{
  "activation": "tanh_gelu",
  "norm": "layernorm",
  "init": "normal",
  "init_std_o": 0.0043,
  "schedule": "wsd",
  "z_loss": 1e-05
}
MLP neurons of a small language model. Each row is named by its layer, matrix (down: output weights) and neuron, and shows model dimensions 352-447. Each number is 50 + 15 x the weight over its row's rms, rounded and kept within 0 to 99.
A block is one neuron, or neurons of one layer that tend to fire together. Before each block is what it responds to, as a language model described it from the Wikipedia text at the highest values.

Middle digits in numbers
L3.down525:61 27 56 63 48 36 50 37 30 49 54 78 49 14 58 53 64 78 43 67 47 31 52 62 61 31 42 44 54 49 63 52 47 70 47 22 55 69 17 47 65 63 56 46 35 79 40 42 60 52 66 72 23 47 74 35 30 39 31 58 61 51 58 59 63 61 52 49 42 56 47 63 41 38 16 73 42 61 74 64 40 44 51 60 57 50 57 46 78 53 56 41 62 44 24 64
L3.down545:28 41 48 78 36 43 48 33 80 39 44 26 44 47 66 61 58 36 60 60 14 89 57 42 51 43 49 50 60 62 40 26 66 50 52 49 58 79 59 58 54 41 49 86 64 41 64 69 59 45 66 52 84 74 57 37 43 44 45 38 35 59 75 42 63 52 58 45 48 38 55 52 49 85 64 81 72 40 78 64 29 99 28 57 16 34 43 63 50 38 51 66 64 79 18 44
L3.down1004:56 41 52 33 57 25 63 39 38 58 48 64 46 27 48 63 60 73 94 59 67 26 67 77 34 24 13 64 78 47 50 27 63 67 56 29 67 41 34 75 42 51 46 89 60 63 74 42 60 58 57 40 25 60 29 48 28 42 52 48 44 48 42 54 22 51 75 66 67 41 35 35 59 68 44 52 58 63 42 32 39 61 39 73 48 43 51 66 64 43 51 39 43 39 60 49
L3.down1631:56 40 43 61 65 42 50 56 35 35 50 35 72 51 44 71 46 47 68 36 58 68 71 53 35 60 57 60 59 49 46 62 70 49 46 65 60 60 75 61 58 47 48 92 54 27 49 59 52 62 24 70 58 54 35 50 56 78 64 44 59 52 24 44 69 60 38 37 60 57 31 25 56 48 48 50 56 42 61 31 36 65 36 68 54 36 50 58 36 70 56 30 69 31 24 46

Digits inside large numbers
L2.down161:38 25 51 14 44 41 41 65 57 17 36 48 33 44 73 45 35 52 89 32 69 44 25 62 44 22 41 54 57 53 48 66 24 41 57 49 56 53 38 69 50 56 61 69 33 46 76 70 39 64 38 51 25 38 38 48 87 66 54 57 46 65 41 50 55 56 38 66 75 28 49 48 41 50 36 28 69 26 59 81 43 47 34 60 30 48 81 67 69 26 59 54 24 51 22 44
L2.down169:45 62 34 47 21 59 41 53 26 54 72 35 42 58 65 60 56 37 39 65 33 47 41 51 63 62 78 54 56 65 00 27 33 52 55 68 54 54 31 64 28 32 63 81 50 61 42 55 69 73 58 43 78 44 73 47 50 16 30 41 51 58 49 28 57 59 67 43 56 22 59 65 39 52 33 49 59 56 64 61 63 41 34 45 41 31 71 60 54 71 65 67 38 64 62 44
L2.down188:76 44 34 47 30 63 34 60 71 67 89 47 41 16 70 32 66 40 71 53 32 36 42 64 52 19 76 44 51 40 68 54 59 42 37 37 22 40 24 54 55 56 42 53 69 62 53 47 48 58 25 53 57 50 34 22 19 08 12 52 62 40 62 48 55 48 61 52 69 35 34 70 52 59 69 49 42 47 67 35 34 60 43 63 56 37 50 32 66 59 79 58 66 33 47 70
L2.down234:64 41 62 41 49 59 56 37 73 45 31 61 29 68 39 33 40 66 79 38 49 60 45 53 31 34 37 40 51 49 46 36 30 50 51 55 35 61 37 50 44 43 38 57 51 38 64 43 56 57 63 47 45 35 62 37 96 47 44 82 53 68 56 48 41 45 30 64 67 51 35 68 52 69 53 54 48 57 28 46 54 61 67 55 55 68 87 46 32 57 58 54 27 42 57 48
L2.down445:48 43 55 45 33 73 34 68 79 51 35 30 32 42 38 49 61 54 19 56 61 49 62 67 48 24 58 24 53 45 64 56 32 65 46 58 61 59 50 47 54 54 53 53 72 37 54 67 58 44 73 57 34 36 73 74 39 70 40 45 56 66 60 58 56 53 70 50 58 65 63 43 63 44 84 70 36 45 75 48 71 53 36 29 45 39 54 90 84 79 38 29 58 25 73 69
L2.down758:51 72 49 31 44 48 28 25 53 47 22 49 71 54 63 28 44 35 24 60 54 35 35 61 67 60 13 37 51 30 24 74 69 44 44 40 39 56 43 34 51 47 82 46 41 60 60 43 74 49 42 61 50 54 22 62 41 46 59 47 61 54 68 13 32 95 64 55 22 32 54 10 09 45 36 55 53 21 42 65 50 62 33 68 50 62 29 68 65 52 33 46 43 46 41 41
L2.down807:36 39 83 51 41 40 52 42 59 43 71 60 52 34 54 54 42 33 41 41 62 51 46 65 38 43 53 54 75 47 64 59 16 29 64 67 65 36 35 66 57 50 66 57 34 43 48 32 57 47 30 73 51 52 68 51 37 68 66 64 46 07 71 48 52 44 43 59 45 51 33 18 40 33 65 51 39 45 57 05 30 54 50 23 34 54 29 43 72 59 52 38 48 55 25 45
L2.down818:85 54 44 26 58 51 67 58 57 74 58 43 45 60 76 42 37 39 51 67 19 49 67 33 43 44 43 28 82 34 72 51 36 68 45 46 53 60 37 43 50 73 29 63 58 58 59 52 16 69 40 29 54 31 38 35 29 36 50 81 67 58 59 53 31 40 63 28 43 37 41 54 50 63 59 37 21 98 41 09 33 62 41 62 64 57 47 57 64 46 37 30 65 49 51 32
L2.down1384:24 52 80 36 26 23 82 47 49 80 71 61 46 40 25 37 52 40 63 28 64 22 71 55 54 04 76 57 50 45 36 25 46 37 47 48 64 67 55 37 48 40 56 61 62 48 63 17 51 49 49 40 56 73 45 73 68 43 50 47 50 59 73 55 28 58 77 53 55 32 85 39 48 66 51 65 31 61 59 35 39 19 58 57 53 49 53 55 26 46 53 68 67 51 31 56
L2.down1429:49 28 59 58 69 44 57 54 36 57 66 51 50 68 37 49 54 34 63 57 86 46 52 58 55 38 23 86 77 50 61 52 22 79 62 69 24 54 51 51 50 55 85 60 38 46 47 23 71 39 46 27 44 48 46 77 22 52 62 47 52 51 67 51 68 54 46 37 68 59 50 35 61 39 44 48 40 43 69 44 53 49 47 55 36 65 61 48 48 52 76 79 42 60 49 59
L2.down1614:35 73 60 44 62 32 64 49 70 29 72 64 51 77 82 33 61 83 45 34 31 57 70 60 54 48 73 38 69 56 32 59 46 40 43 63 45 75 54 34 56 50 49 55 15 52 12 54 29 52 32 48 40 36 50 45 62 42 54 57 61 67 56 37 19 55 55 43 46 56 54 57 30 50 37 50 56 32 34 27 42 39 68 65 42 31 56 54 62 39 39 44 27 61 58 90
L2.down1902:37 16 64 30 68 44 46 54 52 16 66 59 44 65 22 60 38 56 94 21 68 63 54 70 50 54 53 33 56 54 35 61 56 42 78 37 44 13 68 40 40 58 55 67 16 53 26 26 51 58 48 81 46 34 77 61 63 59 41 56 55 26 34 57 49 35 29 36 64 47 59 32 22 57 45 48 65 42 25 38 36 59 65 34 67 51 34 61 62 33 48 57 35 23 52 56
L2.down1999:05 25 38 25 40 55 51 51 69 38 61 57 39 24 19 44 65 65 47 54 41 47 39 43 19 62 54 74 45 57 66 31 70 39 51 60 41 71 58 20 49 22 43 47 76 51 39 21 52 75 76 74 53 59 58 72 31 36 79 46 48 34 49 54 38 56 58 44 33 43 19 57 59 67 36 50 42 62 63 18 35 40 49 65 22 65 46 70 47 55 32 50 43 57 56 58
L2.down2005:43 63 37 53 37 39 47 42 05 68 54 67 32 35 52 78 36 52 63 55 58 48 32 47 53 44 39 48 48 64 63 66 77 46 21 61 64 54 29 48 62 43 50 55 88 33 72 68 69 52 79 45 43 35 65 36 35 28 08 55 48 74 46 66 29 50 58 77 46 24 51 64 74 62 53 41 52 70 49 46 47 50 44 59 58 41 39 30 36 62 69 56 42 53 51 50
L2.down2356:41 47 48 72 18 50 38 59 57 28 46 56 63 51 34 47 54 84 73 66 56 73 32 56 60 52 48 35 56 40 55 58 74 51 57 73 86 67 39 55 90 44 48 62 26 55 42 46 49 66 48 31 51 53 58 61 33 43 40 83 33 43 63 59 40 47 47 48 31 50 58 30 71 71 52 41 42 62 36 11 31 67 41 59 59 59 69 61 57 32 28 40 53 12 46 56
L2.down2627:40 46 71 57 33 55 92 14 52 31 55 50 46 42 68 48 46 53 59 68 73 45 34 76 61 34 54 42 66 55 66 57 38 38 54 44 14 57 53 47 53 47 25 57 62 56 46 66 59 59 69 61 70 45 43 46 42 27 82 75 48 60 63 48 47 64 59 58 56 46 69 44 35 42 88 43 29 24 37 74 32 36 71 85 30 05 51 83 36 29 58 59 37 52 20 59

Word-final subword pieces
L3.down365:82 63 53 52 52 58 66 58 72 84 57 64 48 30 57 61 76 42 79 41 61 62 57 55 70 65 40 47 52 59 43 50 68 41 51 40 23 56 51 40 51 36 71 47 44 53 68 56 83 53 69 46 47 47 50 63 67 25 40 48 79 51 50 60 52 58 52 52 47 40 58 33 53 53 47 59 42 65 58 26 69 47 39 51 58 66 76 48 66 45 70 32 63 54 71 61
L3.down762:76 48 68 63 70 45 58 23 52 65 71 68 46 39 48 48 40 50 37 56 70 60 32 58 59 62 34 74 49 58 32 52 52 57 69 84 41 21 68 44 57 27 51 59 40 46 65 72 46 35 55 43 44 54 71 44 74 32 59 49 60 59 54 80 56 56 40 53 58 48 45 28 44 35 66 32 41 49 38 53 53 47 70 40 63 45 53 53 44 34 52 51 43 46 69 53
L3.down850:30 30 50 46 05 61 57 51 28 68 70 37 28 64 62 69 67 63 43 44 29 42 44 75 66 38 46 44 42 39 21 64 47 55 49 26 70 54 52 41 34 45 67 59 61 34 71 61 64 34 70 46 39 50 60 35 66 63 37 56 48 38 62 53 41 44 48 46 76 80 53 23 44 73 50 54 61 72 55 51 39 40 54 32 69 42 57 61 56 51 54 51 61 60 51 61
L3.down1143:65 65 47 33 44 45 65 63 25 58 54 42 30 42 38 55 27 73 48 68 55 60 46 43 54 35 47 59 50 70 02 50 47 37 66 56 65 65 33 44 53 59 47 55 55 48 45 42 57 50 57 59 34 36 53 37 57 30 47 39 53 61 57 49 56 56 34 51 54 48 53 61 43 46 44 41 67 47 47 74 55 55 59 48 51 72 36 67 60 53 72 52 44 36 88 34

Color words and pieces
L2.down216:66 52 29 70 52 58 42 25 42 54 59 41 56 50 54 85 34 44 14 51 32 68 50 45 52 47 50 75 65 24 68 45 77 47 48 65 80 55 66 58 51 64 43 69 72 55 45 56 76 42 34 60 48 51 51 53 22 46 52 65 73 62 27 67 52 23 62 38 60 43 17 41 44 56 51 40 29 31 81 58 71 72 42 50 53 57 46 62 53 33 65 64 52 62 72 51
L2.down481:35 62 38 61 49 27 79 55 58 55 52 56 72 67 40 36 32 28 66 44 63 35 47 75 56 34 28 43 74 45 25 56 88 43 42 19 68 52 25 37 54 47 46 41 42 61 48 70 75 43 71 61 49 60 60 67 70 47 48 44 46 63 49 62 36 27 48 51 43 41 50 37 72 77 43 43 25 26 62 58 62 62 44 49 69 51 55 31 57 68 32 60 46 47 50 44
L2.down484:60 40 49 31 56 44 38 44 53 79 51 51 51 70 57 59 41 29 60 43 45 19 59 24 54 42 57 49 65 63 69 75 27 61 67 72 54 34 46 50 42 37 78 62 53 74 45 65 55 45 68 54 47 39 56 42 50 05 48 79 72 53 52 60 60 55 52 12 57 64 66 42 19 40 19 59 40 30 38 34 46 72 56 47 54 51 74 42 43 71 37 66 19 60 75 28
L2.down524:71 55 33 72 40 53 48 61 40 54 60 31 45 42 55 44 61 47 46 41 57 60 31 36 52 64 63 37 38 53 50 77 41 52 22 43 37 29 34 44 55 59 48 52 67 48 67 46 49 52 60 43 55 33 52 53 61 60 51 55 70 85 42 33 62 85 51 71 24 70 50 35 69 50 65 38 44 32 65 37 27 34 51 40 44 32 32 31 57 50 69 27 37 42 43 63
L2.down557:46 35 26 24 56 63 17 45 31 32 69 20 51 48 58 61 66 34 24 68 68 59 14 61 67 40 51 42 47 64 35 40 28 76 61 49 40 65 65 36 65 52 64 53 67 30 16 51 83 45 38 57 50 41 53 49 91 30 56 67 44 46 38 34 64 72 39 67 64 43 35 43 68 37 40 66 50 56 53 50 67 57 58 64 59 59 52 61 67 43 90 67 57 64 55 29
L2.down574:58 54 40 49 61 63 53 45 15 56 67 44 37 80 38 30 35 80 40 78 64 69 52 57 62 04 77 62 54 42 37 48 56 31 68 45 65 48 50 71 55 43 32 66 56 46 45 59 66 57 32 77 40 48 40 35 43 53 62 50 74 59 55 52 41 48 42 42 36 54 48 09 44 69 46 42 51 50 62 45 31 73 56 41 25 40 59 85 25 65 33 46 53 51 63 38
L2.down835:54 37 30 46 47 36 66 54 73 58 68 57 49 48 75 42 75 50 60 35 70 34 50 36 33 50 27 76 47 55 51 60 82 60 60 05 39 55 53 32 46 22 43 66 54 85 52 70 49 45 73 54 40 48 48 15 57 40 33 60 60 35 35 62 66 23 55 39 62 53 44 55 49 42 61 43 38 59 47 33 49 52 35 64 36 61 41 50 47 69 56 64 77 91 65 45
L2.down1020:43 22 64 49 31 51 58 31 65 50 37 24 42 61 38 60 46 32 55 43 39 65 72 30 47 47 68 66 43 26 44 55 73 50 42 20 64 51 31 49 42 68 69 85 48 63 55 49 64 87 44 49 66 38 16 45 32 51 43 17 61 72 46 25 75 44 55 31 66 48 46 39 61 36 29 39 34 52 32 61 32 69 60 57 30 64 57 42 57 57 85 40 51 45 60 64
L2.down1042:47 73 57 45 42 37 35 70 29 61 85 43 53 61 66 60 69 61 61 63 67 28 31 29 58 32 50 72 60 55 40 58 04 45 47 46 30 62 70 61 48 49 60 46 67 57 50 59 84 53 67 50 72 59 28 44 84 53 52 57 64 66 47 44 28 65 38 51 32 44 50 62 40 15 59 67 14 27 44 57 55 71 38 49 83 70 52 36 33 53 65 70 46 40 40 61
L2.down1176:56 39 44 43 46 37 50 58 69 84 52 51 53 38 24 69 64 58 31 59 49 28 44 70 55 45 46 85 70 55 23 61 53 38 48 27 25 49 23 48 45 49 51 19 20 55 41 26 85 58 37 78 48 60 60 64 65 65 48 46 38 44 25 43 39 72 46 49 29 55 51 33 25 33 52 52 34 57 46 31 18 56 62 45 36 32 49 17 30 26 49 32 49 56 43 62
L2.down1741:68 55 75 50 48 70 75 78 57 55 43 58 23 73 47 58 46 22 30 45 42 35 65 71 50 36 59 39 51 47 65 36 80 46 46 38 58 40 56 75 32 32 47 58 42 47 56 36 50 80 54 53 42 77 31 52 43 60 57 75 75 56 43 64 81 44 43 40 58 45 55 42 67 59 24 40 47 18 48 61 29 35 14 35 97 44 61 51 63 47 67 39 40 53 57 17
L2.down1851:45 36 59 41 27 65 88 71 62 65 32 54 23 50 43 55 75 46 54 31 61 32 68 48 36 41 47 39 18 43 63 77 59 52 51 51 54 66 67 64 57 31 30 60 56 65 29 64 62 48 57 24 53 55 14 54 38 46 59 54 48 62 47 71 33 56 38 69 24 34 73 70 61 39 57 63 45 39 37 58 36 53 42 52 54 56 44 16 45 26 27 33 58 49 61 53
L2.down2045:68 36 75 42 45 81 52 50 41 62 39 73 24 27 38 74 63 63 28 62 71 46 59 52 63 38 49 46 36 59 25 76 72 35 16 63 43 57 36 30 62 64 71 29 64 44 38 42 47 39 52 39 41 55 51 59 42 27 61 55 62 64 39 67 52 57 48 46 53 56 60 57 52 77 79 47 65 48 61 47 35 37 43 48 73 55 53 36 34 47 42 88 71 43 47 24
L2.down2156:22 59 44 36 47 27 44 65 76 60 72 39 61 57 63 49 95 33 34 50 45 32 49 81 66 39 41 84 56 55 38 51 70 62 40 35 33 63 57 59 48 32 70 53 56 43 64 71 73 57 43 59 43 73 51 48 09 62 58 56 85 74 57 45 60 41 68 61 38 72 50 50 41 70 70 42 41 55 38 61 52 55 41 28 82 47 55 39 49 21 59 44 52 69 54 43
L2.down3035:44 55 62 47 71 81 50 64 49 68 46 41 26 60 56 62 42 61 64 71 46 47 44 42 42 18 31 75 48 42 38 52 36 46 45 15 56 55 72 76 19 40 29 62 84 56 37 67 74 53 38 88 51 45 54 50 54 20 70 48 48 44 67 21 36 32 51 48 52 61 62 57 38 66 25 31 66 38 45 55 49 76 56 44 62 55 74 39 43 44 55 46 38 37 59 37
L2.down3071:52 81 75 54 56 58 61 54 34 47 79 46 71 48 70 47 40 49 62 44 57 52 62 57 57 29 39 67 43 65 59 53 47 53 69 41 36 63 45 80 61 51 36 84 50 41 55 62 38 51 42 41 52 34 55 42 46 47 61 95 44 28 36 41 55 75 98 19 31 47 52 35 43 68 41 55 40 38 57 51 49 41 32 33 54 39 56 47 33 56 43 38 44 47 67 48

Adjective-forming suffixes
L4.down2203:48 56 60 55 58 56 28 47 34 51 26 41 53 57 48 44 47 45 42 56 41 27 28 68 44 45 72 30 59 49 51 52 69 46 60 62 46 50 37 39 54 50 57 31 53 64 51 34 63 36 68 55 45 25 53 59 29 36 35 51 60 61 40 59 32 52 60 58 38 71 58 78 48 72 81 55 34 46 39 42 42 59 99 79 67 22 68 33 51 57 34 41 46 52 51 11

Inner digits of comma-grouped numbers
L4.down2757:14 34 75 59 42 31 56 57 19 40 63 37 79 69 43 44 54 45 68 57 51 50 57 60 42 45 47 37 61 67 39 27 27 43 54 58 60 27 58 85 54 36 85 53 39 34 48 47 56 30 58 99 46 44 46 48 58 10 70 43 26 36 51 64 25 52 48 45 53 71 32 65 57 53 50 58 57 36 64 47 50 63 36 59 60 55 38 68 57 37 58 65 79 48 43 42

Film and media nouns
L3.down2190:45 64 33 61 53 40 27 44 51 32 43 60 68 44 40 46 53 45 42 31 42 56 33 55 21 71 61 54 34 42 66 63 59 63 59 61 51 51 53 69 46 61 29 49 49 36 55 44 45 48 61 59 30 63 54 59 48 83 53 45 43 50 35 30 56 69 49 48 50 41 68 51 30 24 50 44 52 80 70 53 35 58 55 64 44 50 49 49 59 66 32 61 39 82 59 69
L3.down2376:61 49 58 43 40 58 52 35 21 37 61 54 42 38 42 81 46 27 78 38 29 33 70 83 31 33 33 42 43 68 55 32 60 60 43 28 39 53 47 52 59 67 34 64 30 82 57 29 59 23 44 58 43 59 65 47 33 54 43 57 55 63 41 83 72 34 63 77 46 55 52 25 57 45 52 23 44 39 32 50 34 24 63 18 27 58 54 50 41 51 42 47 67 58 74 46
L3.down2395:35 32 56 62 48 75 49 54 15 71 41 48 35 46 64 46 82 59 61 36 28 35 57 45 71 67 62 35 41 52 47 38 36 63 68 46 42 40 68 29 56 48 67 51 37 90 51 57 76 38 58 71 24 65 56 48 51 47 23 59 57 32 59 46 60 33 36 33 48 57 28 39 55 56 56 61 41 57 22 43 45 61 45 14 56 59 44 25 48 57 29 57 48 36 36 50
L3.down2639:50 44 23 53 31 47 29 40 34 41 58 53 38 68 58 45 64 67 31 59 40 93 46 73 54 67 51 37 05 33 52 50 66 46 47 72 51 66 40 61 61 76 56 30 72 30 51 35 53 60 65 22 64 54 38 57 38 58 63 52 63 66 27 57 62 47 38 45 56 44 33 83 39 70 30 71 44 51 31 54 53 59 44 61 46 41 46 07 60 69 58 52 65 43 65 77

Film and domain category words
L2.down211:55 28 56 18 56 66 49 70 53 72 80 48 45 38 65 62 45 52 59 71 45 64 61 45 33 45 80 45 56 57 78 37 41 78 48 28 57 47 46 63 42 46 57 65 66 37 62 38 67 45 20 36 31 61 55 50 43 37 39 63 51 17 75 45 34 62 53 59 51 38 55 61 54 48 39 51 60 54 81 59 40 46 58 70 39 64 65 50 51 45 53 73 61 28 38 67
L2.down231:22 49 35 71 70 24 25 54 42 22 54 64 74 30 45 59 52 40 54 46 55 46 46 62 23 53 50 45 69 60 41 43 42 63 51 47 78 32 34 53 55 39 49 53 73 53 29 42 49 73 10 40 44 45 82 56 57 25 46 51 34 41 57 56 25 77 40 62 48 27 50 48 49 62 60 50 43 37 47 40 45 45 27 30 29 47 27 44 34 55 35 46 55 48 67 67
L2.down793:28 45 33 27 61 66 29 17 33 41 58 52 32 49 57 63 44 37 53 65 47 67 58 73 34 57 46 39 40 65 55 55 36 56 64 45 86 70 55 23 64 50 44 39 68 46 68 53 49 57 57 33 38 51 48 57 50 59 58 44 38 32 34 76 57 45 48 50 46 71 71 53 61 34 39 59 48 60 30 43 43 18 28 43 60 58 39 55 97 57 43 56 34 60 49 69
L2.down1222:53 44 47 61 58 43 53 56 35 45 54 40 72 55 71 51 69 49 84 64 68 35 67 31 44 46 37 38 67 30 53 68 53 58 42 48 44 70 51 45 60 39 38 39 20 35 68 33 55 38 39 64 60 42 25 55 63 45 56 59 44 31 60 25 63 75 64 56 68 29 53 52 63 69 30 50 32 67 09 82 70 49 69 34 50 75 54 31 28 47 53 78 50 30 40 66
L2.down1278:76 55 51 55 38 52 43 26 23 53 17 65 47 33 18 31 37 26 65 69 72 45 51 35 60 45 36 66 58 47 39 48 76 50 24 37 51 72 51 52 46 52 42 81 16 55 49 29 56 32 74 46 70 42 65 62 47 18 39 54 38 44 49 54 62 62 51 60 45 33 66 77 56 35 15 48 55 45 78 34 67 43 50 46 49 66 33 51 58 70 44 54 19 63 53 52
L2.down1318:50 63 65 43 77 57 31 22 34 57 50 51 38 57 15 42 39 09 25 49 69 46 83 63 45 63 44 41 59 60 36 92 44 40 63 64 48 72 45 50 46 68 49 66 42 52 50 59 40 76 32 40 60 42 55 64 35 50 41 69 51 52 65 47 64 38 59 55 38 44 44 45 26 65 53 60 26 39 45 20 49 37 45 32 79 54 47 52 90 49 38 43 69 64 51 57
L2.down1379:36 26 40 43 52 76 54 37 26 61 61 53 28 63 47 59 52 38 50 49 67 53 36 58 61 48 53 36 58 18 53 45 53 39 49 61 58 56 20 31 63 16 62 65 77 51 54 55 54 57 55 61 69 41 56 43 36 47 44 53 62 81 60 53 40 48 37 47 62 54 66 57 30 66 42 64 43 54 31 69 59 40 47 62 45 47 52 59 21 54 37 39 79 50 46 44
L2.down1865:42 54 40 41 47 27 42 24 27 43 66 59 55 71 36 64 51 49 50 82 27 18 29 52 22 79 67 22 52 52 58 41 43 57 41 71 54 76 68 79 36 71 63 61 53 65 14 10 42 47 53 28 38 42 44 46 74 73 65 52 45 29 59 65 39 46 44 56 43 73 71 59 38 47 70 50 32 43 61 28 45 46 31 44 29 46 51 71 37 57 32 39 35 31 58 25
L2.down1901:40 38 83 44 44 67 29 43 52 74 61 43 33 61 64 13 53 43 29 62 43 35 52 38 52 41 73 49 69 36 76 50 42 43 53 58 49 53 10 55 34 45 32 53 50 36 46 38 62 59 48 52 32 74 60 64 26 31 62 33 26 67 70 60 69 42 43 64 43 50 53 51 48 20 63 66 39 47 41 37 67 42 66 19 60 54 63 50 77 43 54 40 59 53 73 45
L2.down2090:61 52 41 62 41 53 62 65 47 58 43 51 42 56 49 19 38 63 61 53 12 48 63 67 34 39 32 53 49 46 76 44 36 54 47 62 73 69 48 44 34 34 78 62 37 30 74 44 56 64 72 53 57 33 43 40 51 27 56 64 39 63 52 46 71 56 58 67 42 39 57 47 30 57 40 51 59 54 50 79 60 78 41 52 88 65 60 87 60 58 51 54 63 52 58 55
L2.down2236:91 58 70 47 45 67 58 44 43 70 41 63 59 52 65 33 63 49 49 26 74 55 40 43 41 27 47 39 45 32 65 44 66 45 27 42 52 63 40 38 29 45 74 63 82 73 71 62 63 30 64 55 32 35 37 35 55 58 49 51 56 19 19 17 41 66 57 39 31 53 50 31 68 44 76 30 42 26 53 20 75 42 47 36 29 67 58 65 54 59 44 13 51 43 59 39
L2.down2917:70 40 57 32 40 53 45 55 34 65 64 51 36 43 76 37 33 61 63 66 36 40 47 35 59 42 54 64 68 46 86 44 64 56 44 49 42 52 25 41 50 48 29 61 29 40 64 56 54 46 67 38 50 63 50 62 28 47 84 69 50 54 72 43 61 31 54 77 42 30 69 67 57 76 28 65 27 38 58 47 23 62 43 52 62 55 54 32 50 63 63 35 67 38 51 54
L2.down2928:43 89 57 29 56 54 32 82 27 24 47 41 57 47 52 49 87 49 50 61 08 31 68 48 46 51 73 36 53 34 47 25 65 44 50 65 50 83 42 86 52 52 40 50 57 50 58 55 68 69 64 26 50 85 62 45 52 36 33 47 45 44 53 21 60 30 52 34 56 35 78 60 57 40 33 36 17 38 41 40 56 45 37 34 45 36 43 56 32 46 75 45 55 60 36 60
L2.down2946:51 60 53 35 30 34 64 45 61 30 49 38 49 69 57 50 41 29 48 88 61 25 55 43 52 58 49 56 56 58 50 53 46 40 53 54 59 46 53 70 63 78 65 67 68 59 58 54 65 21 66 31 42 41 39 58 63 33 48 45 38 29 52 41 73 60 53 25 37 47 39 57 66 96 68 32 53 61 70 88 26 09 69 48 61 36 57 36 64 68 60 54 54 36 40 53
L2.down3042:35 28 28 40 44 51 60 53 34 82 33 47 33 56 56 54 60 41 53 64 57 28 39 70 35 52 74 34 33 35 59 24 59 54 43 59 62 75 46 51 35 45 84 84 51 30 46 60 71 69 65 55 40 44 54 55 59 20 37 59 53 57 36 67 33 50 50 46 57 46 49 55 57 41 44 63 70 51 30 55 58 40 56 43 30 92 55 37 39 59 60 72 52 84 52 38
L2.down3070:72 67 49 37 40 45 25 66 39 31 59 64 77 47 80 22 77 65 54 60 69 39 51 53 36 69 47 45 61 32 71 30 44 46 76 42 28 49 47 42 53 46 72 32 48 66 62 17 59 28 61 34 29 76 49 47 49 62 20 46 46 57 55 23 40 37 44 52 36 50 59 54 55 58 50 82 63 62 28 39 61 64 29 54 51 58 24 56 60 50 66 45 28 56 54 60

Physical description fragments
L4.down2502:63 58 33 36 19 54 46 58 32 35 63 65 45 66 37 60 45 50 62 50 41 66 57 40 60 56 48 52 20 39 56 41 49 61 70 23 35 41 36 35 53 34 74 38 46 60 51 27 59 63 69 60 34 51 53 41 46 62 53 33 48 33 72 35 64 62 61 80 59 52 65 52 65 58 62 37 55 44 45 29 40 46 52 25 74 60 48 56 21 65 42 42 76 61 41 27